MLP neurons of a small language model. Each row is named by its layer, matrix (gate and up: input weights; down: output weights) and neuron, and shows model dimensions 32-95. Each number is 128 + 24 x the weight over its row's rms, rounded and kept within 0 to 255. A neuron's up and down rows have the sign that makes its largest values positive.
A block is one neuron, or neurons of one layer that tend to fire together. Before each block is what it responds to, as a language model described it from the Wikipedia text at the highest values.

Description: Word-final subword pieces. Final word-piece that completes a split common word, especially -al in several, also Roy-al, centur-y, appoint-ed, g-u-itar.
L2.gate71 [130 124 145  94 114 131 116 195 130 159 140 131  97 102 142 135 157 116 138 146 163 118 110 138  92 166 123 159 119 157 134 105 104 122  97 118 163 141 152 114 137 118 155 136 106  80 166 112 110 122 110 107 131 122 134 104 126 113  90 125 132 118 127 129]
L2.up71 [119 109 138 143 132 148 124 141 148 123 177 101 125  89 112 119 149 106  77 151  97 108 116 111 121 132 118 186 133 150  95  82 123  96 152 151 125 177 119 125 137 131 132 104  80 145 119 121 133  75 108 103 139 151 111 137 161 118 138 130 158 170 173 133]
L2.down71 [136 130 159  94 107  91 119 173 130 120 137 156 148 157 128 122 154 102 174 127 126 120 174 172 162 130 169  97 128 152 171 143 122 135  91 130 145 147 103 132 128 138 149  92 101 132 173 105 129 131 117 124 111 137 165 122 153 150 111 103 128 107 128 137]
L2.gate79 [152 114 149 121 149 137 121 132 167 109 119 128 129 111 155 107 181 151 168 148 145 180 160 137 112 105 140 151 118 160 143 125 121  85 163 134 133 153 161 144  96 109 121 158  96 151 146 131 131 118 158 118 126 112 153 126 154 147 145  72 153 135 144 121]
L2.up79 [134 115 151 141 147 112 112 155 126 102 140 108 108 137 150  94  97 131 139  80 139 161 140 113 126 133 155 173 125 137 134 137 129 119 147 142 115 136 141 122 126 154 165 113 138 146 166  91 160  73  89 127 149  75 136 163 176  88 136 138 103 131 112 118]
L2.down79 [102 117 170  74 144 129  85 124 104 169 150 129 181 107 172  95 152 124 122 117 127 125 103 103 141 108 100  99 141 123 128 131 113 157 136 134 145 157 151 124 132 126 122 105  96  92  94 144 151 119 131 167 150 149 134 150  92 159  98 168 175 112 164 114]
L2.gate230 [158 126 120 117 112 201 140 107 160 143  85 129 142 110 134 140 107 117 129 117 143 134  92 133  95 132 119 141  86  69 116 149 157 145 155 108 121  60 155 158 144 108 143 113 102 122 126  86 128 130 165  78 107 138 150 141 115  83 138 106  84 116 143 130]
L2.up230 [ 78 110 143 119 149 144  87 133 146 141 122 116 149 111 110 108 108 100 139 157 124  87 126 107 129 134  64 112 154 152  88 141 103 147 101 154 130 153 122 118  97 171 101 132 106  90 136 123 155 109 131 126 107 126 136  79 128 105 124  82 172 127 156 122]
L2.down230 [102 179 135 106 106 106 108 114 101 136 132 111 105 146 119 129 139 153 100  96 101 129 102  89 140 118 122 141 142 112 137 117 135  99 144  76 142 163 117 167 134 134 131 168 161 168 132  87 131 129 138 135 161 139 104 148 164 128 102 103 122 136  75 174]
L2.gate484 [101 138 136 151 106 146 177 125  84 179 130 100  96  96 138 120  98 130 135 109 128 119 153 145 110 145 154 153 106 136 147 127 119 125 118 152 160 149 145 138 119  96 142 146 106 122 115 137 137 130  98 109 145 159  99 123 138 109 119 113 107 142 157 125]
L2.up484 [145 131 102 137 143 143 141 179  87  82 154 132 132  86 125 102 105 101 149 110 108  93 124 105 107  79 105 157  94 165 127 142 150 152 167 120  74 127 157 131 123 130 150 155 147  99  78 103  98 133 107  92 180 107 121 117 125 124 108 126 129  97 117 121]
L2.down484 [151 113 131 138 138 137  79 140 147 120 160 110 101 141 127  95 120  86 138 154 134 133 114 172 122 115  78 124 115 120 141 158 150 129 121  88 127 143  98 158 107 114 121 145 103 131 120 148 122  87 107 142 125 117 117  88 137 105 115  92 134 147 120  96]

Description: Word-final pieces of split words. Final subword pieces finishing a word split oddly, mostly compass words like nor|th, S|outh, Wor|ld, sec|ond, For|est, plus the standalone word first.
L2.gate20 [103 134  97 165  92 131 114 130  98 103  99 140 130 147 109 158 170 128  97 119 154 131  85 145 121 156 135 118  85 128 145 136  93 122 114 112 141  92 107 124 136 120 149 106 124  78 123  71 134 128 163 120 132 107 157 108 138 108 117 119 155 114 145 126]
L2.up20 [150 116 113  99 129 118 143 126 131 103 136 151 114  99 147 108 133 133 135 116 133  79 140 158 121  88 160 103 104 162 161  93 130  95 138 122 118 101 166 154 152 126 127  89 119  84 145 148 118 149 139 144 124 107 165 129 107  85 195 122 132 111 130 127]
L2.down20 [158 135 146 111 103 157 142 110  47 119 149 103 124 148 135 150 132 111 121 126 150 136 113 128 142 162 128 150 121 122 142 154 176 116 145 107 138 106 165 110 124 106 162 135 135 144  96 142 116  79 153  94 167 149 118 143 139 133 159 127  99 125 157  99]
L2.gate314 [113  95 116 116 143 154 125 108 106 111  94 154 150 154 185 105 160 149 135 125 145 126  89 142 110 123 156 102 119 161 157 111 156 159  95 145 103 106 169 170 153 102 133 120 157 143 116 135  98 124 142 163 118 159 166 120 106  78 130 135  95  87 120 148]
L2.up314 [110  90 143 139 141 189 129 109 128 122 110 112 156 155 185  86 152 154 149 125 140 119  91 173 135  95 105 129 159 143 105 132 170 126 127 139 153 101 165 142 126 104 173 133 134 134 117 111 126  78 174 166 141 137 158 156 115  89 131 122 113 139 110 132]
L2.down314 [ 64 118 148 138 123 139 139 139 126 114 120 132 137  72 153 119 110 124 140 147  75 139 146  93 124 101 149  78 118 176 118 148 165 116  98 153 133 112 145 139 119 128 206 138 128 119 147 133  89 118 114 149 145 129 122 120  64 136 134 137 124 129 153  96]
L2.gate316 [113  66 125 107 100  97 138 130 138 104 129 147 127 124 114 129 112  67 134 108 176 129 166 135 130  99 174 139 113 128 154 107  98 131 155 143 168 127 172 145  99 119 111 126 116  82 132 131 144 165 119 164 165  84  87 125 113 154 167 112 185 144 124 141]
L2.up316 [110 144 115 119 113 133 141 132 119 110 153 124 123 143 115  99 133 129 132 137 119 151 136 139 146 140 120 157 157 105 112 132 132  56 114 154 172 140 105 111 153 116 144  91 110 136 140 164 156 154 131 149 157 119 102 136  87 103 148 142  98 147 104 121]
L2.down316 [ 93  89 144 154 114  98 143 154 139 116 139 134 152 109 164  99 148  76 141 113 125 149 203 170 113 139 128 156 169 137  76 110 132 123 152 135 128  94 142 114 147  91  96  87  94 112 155  73 146 153 151 136 105 125 149 141 102 147 131 136 116 153 126 149]
L2.gate482 [100 144 124 137 133 131 116 111 134 111  83 168 119 116 189 150 114 118  90 107 158 106  79 122 132 171 151 117 142 123 124 121 124 106 132 117 167  95 153 145 125 141 114  96 141  97 120 117 129  98 171 141 101 136 127 124 113 101 172  88 102 127 139 172]
L2.up482 [125 133  94 128 142 120 169 144 154  79 117 157 146 112 151 117 121 143 153 131 102  98 130 114 107 116 140 131 130 158  76 128  85 131 163 116 172 137 114 160 131 129 110  80 174  91 143  91 118 123 144 168 111 137 143 150  95 113 172  80 119 174 119 142]
L2.down482 [125 114 165 122 132 110 122 115 159 139  54 150 175  54 130 135 169 146 122 108 156 150 131 118 129 132 144 133 109 149 112 141 107 122 132 143 160 120 127 151 110 109 138 113 141 108 118 112 101 131 156 126 126 180 133 181 114 142 137 112  92 127 168 118]

Description: Word-completing subword pieces. Final pieces that complete a split word, mostly compass terms like norther-n, w-est, souther-n, plus others like L-ond-on, thir-d, colle-ge.
L3.gate472 [ 99 103 169  98 139 162 139 123 160 121 109 136 131 119 165 106 136 131 105 143 150 120  85 161 132 136 162 131 139 125 109 135 135 124 131 115 137 155 169 150  95 132 105  91  87  76  52 169 134 103 128 117 155 134 128 105 133 120 153 109  82 126 142 117]
L3.up472 [135 126 127 147 106 143  73 113 103 108 106  96 132 129 116 139 179 106 137 137 140 101  94 148 125  99 134 130 126 136  93 165 133 150 137 122  81 128 160 121 135 134 145  94 111 107  80 135 142  97 153  95 163 146 156 129 137  86 162 107 115 117 147 154]
L3.down472 [121 137 124 104 144 154 128 118 126 143 117 139 156 106 153 105 113 147 131  77 114 130 155 143 146 130  80 109 123 175 103 175 111 142 118 131 132 144 157 122  83 137 128 100 141 144  97 120 124  97 144 132 108 119 156 165 145 111 150 173 128 137 121 136]
L3.gate482 [117 119 122 131 125 155 142 131 132  80  86 145 150 129 105 131 159 110 117 163 127 104 161 147 138 104 170 158  69 111  94 107  52 123 110 125 121 114 149 167 118  69 136 133 116 114 117 123 125 102 134 118 105 118 148 112 109  94 138  88 127 147 177 170]
L3.up482 [122 139 112 108 135 123 100 134 137 104 144 161 132 121 181 133 139 147 159 149 150 160  89 134 142 120 121 107 110 115 113 141  89 115 107 120 108 107 128 155  96 113 109  88 136 166  93 107 140  66 133 122 149 166 155 130 188  97 110 149  94  92 125 128]
L3.down482 [119 157 141 183 164 112 120 154 153 120 110 130 139  95 141 106 139 125  86 131 121 152 115 143 122  96  84  79 119 183 115 186 142 147 125 129 112 123 130 130 117 135 158 124 157 112  83 155  51  84 106 127 148 149 156 123 138 149 151 102  94  89 155 116]
L3.gate503 [132 130  97 110 100 121 153 174 121 134 134 143 106 140 190 130 113 128 129 160 116 154 122 141 141 115 152  99 124 117 100 151 177 185 123 134 135 136 139 126 146 106 153  91 104  80 111 135 130  92 106 165 133 173 142 156 118  87 182 114  75  60 125  97]
L3.up503 [ 79 138 129 136 100  84  83 124 100 104 106 110 123 108 114 139 135 132 107 136 114  85 127 133 140 153 126 126 105 109 146 109 135 184 154 131 104  83 137 139 134 120 138 110 122  96 111 103 111  88 128 148 120  93 154 110 141 104 139 109 159 137 118 156]
L3.down503 [143 114 137 120  93 124 136 135 129 114  79 170 120 105 135 161 151 107 113 129 107 117 168 108 151 149 125 101  83 148 174 156 124 138 128 130 120  95 133 147 135 117 158 133 150 110 132 152 116  95 143 158 128 164 118 140 121 137 131 123  98 115 139 130]
L3.gate505 [104 116 108 127 154 130 114 148 138 118 125 127 143 127 154 129 173 120 119 147 152 177 136 128 143 193 146 150 115 156 175  93 117 194 107 105 160 109 131 103 132 115  64 126 126 128 119  79 141 138 171 139 162 116 120 150 115 106 148 142 123  93 162 113]
L3.up505 [123 140 142 163 104 115  97 103 126 119 113  89 118 118 153 120 151 110 114 108 175 112 106 107 122 100 131 153  90 161 119 121 136 117 139 115 106  91 137 129 161 146 119 136 124 137 117 126 111 137 120 103 126  88 114 106 130 106 151 125 153 160  85 158]
L3.down505 [119 122 145 139 147 117  93 132 120 127 120 150 105 150 138  96 145 132 156 144  90  86 174 118 113  99 101  97 161 161 131 136 106 130  97 177 162 157 142 119 143 115 112 113 148 131  82 112 129  81 119 146 109 148 150 126  89 115 140 117 113 124 139 116]

Description: Mid-word "al" completions. Word-internal subword pieces that finish a split word, above all "al" in "several", plus cavalry, external, female, very, between.
L3.gate29 [117 106 140 158 117 179 105 106 154  88  96 179  90 170 131 113 179 157 119 129 127 112 141 134 128 121 154 110 104 103 111 117  69 179 114 112 133  89 133 127 166 162  91 118 115 110 168  89 149 111 120 144 115 113 139  84 105 105  89  93 146 152 137 187]
L3.up29 [105 143 143 141 121 144 144 152 197 152 143 119 104 147 104 143 106 114 140 128  78 109 143 111 130 114  75 115  94 119 132 131 103 142 107 116 165 143 116 160 133 138 147 137 141  58 168 136 135 156 140  84 153 148 164 103 151 146  83 131 164 123 120 158]
L3.down29 [128 138 140 108 153 182 152 159 181 125 104 145 158 110 129  97 124 134 123 101 136 146 135  82  96 124 131  85 125 149 136 116 104 153 102 102 194 141 127 177 115 133 163 125 122 117 155 123 104 123 133 154 122 147 107 135 140 125 102 147 118  99 106 159]
L3.gate244 [ 91 168 135 104 138 149 122 154 161 162 191 154 114 143 140  91 144 108 154 137 153 125  89 119 118 159 115 126 110 155 124  94 115 100 124 138 118 177 146 116 116  83 124 102 139  86 146 145 124 116 121 102 127 124 154 105 160  92 131 127 124 168 142 160]
L3.up244 [171 126 113 116 107 120 122 152 133 148 125 184 173 141 137 112 140 157 101 164 113 122 120 140 119 153 118 146 119 122 116 116 136 139 143 136 141 151 141 108 127 112 112 145 143 100 115  59 154 155 142 114 127 136 147 183 130 125 134 149 147 142  85 153]
L3.down244 [118 143 106 140 102 153 122 106 100  97 100 138  73 154 144 143 160 107 141 101  96  65 110 133 137 113 100 109  83 169 141 196 137 117 119 117 134 139 110 148 155 158 181 154 121 147 156 159 108 108 135  92 115 120 103 137 204  92 105  73 166 101 117 105]
L3.gate273 [156 142 118  97 122 155 149 150 177 124 125 119 131  94 155 120 117 117 144 123 134  89 131 151 122 166  83 159 136 143 117 134 110 189 126 152 124 115 144 162 101 120 142 158 151  82 105 107 154  71 136  87 165 145 124 147 151 100  84 112  91 126 134 133]
L3.up273 [144 113 105 162 128 135 156 102 153  91 130 160 117 123 121 120 148 129 100 153 116 123 132  94 106 122 102 186 109 123 156 122 122 191 151 154 126 123 128 129 116 145  91 135 123 132  82 100 134 141  77 122 129 112 128 143  67 131 104 132  94 129 128 164]
L3.down273 [143 148 133  98 156 131 124 121  72  96 107  90 142 145 109 114 133 161 108 118 116 130 118 126  52 102 116 139  99 132 108  53 133 128  78  97 129 154 124 149  72  97 181 134 110 158 107 115 128 133 116 132 156 144 129 105 168 145 139 154 151 133 150 171]
L3.gate394 [126 109 134 153  94 144 156  98 159  94 150 149 124  85  88 111 133  93  87 191 121 111 129 139 120 167 122 154  99 132  89 153 114 178  92 120 130 129 137 139  78 116 112 100 121 124  73 138 130 110 172 117 136 112 136 150 127 165 103 129 144 163 197  80]
L3.up394 [174 130 119 151  72 169 124 121 130  89 159 132 110 133 155 154 142  82 126 155 168 110 113 153 133 129 168 148 122 148 168  87 144 138 141 102 133 135 138 154 125  96 141 130 108 101 111 125 122 128 110 129 107 124 134 131 108 143 119 143 130 149 140 120]
L3.down394 [102 113 130  97 151 103 150 141 104 106 112 110 157 133 172 112  99 141 175 137 136 127 122 120 124  89 113 127  86 128 136 107 116 157  97 126 108 124  97 155  83  93 166 112 129  93  97 138 133  93 120 149 113 135 148 106 153 158 111  83 128  95 141 152]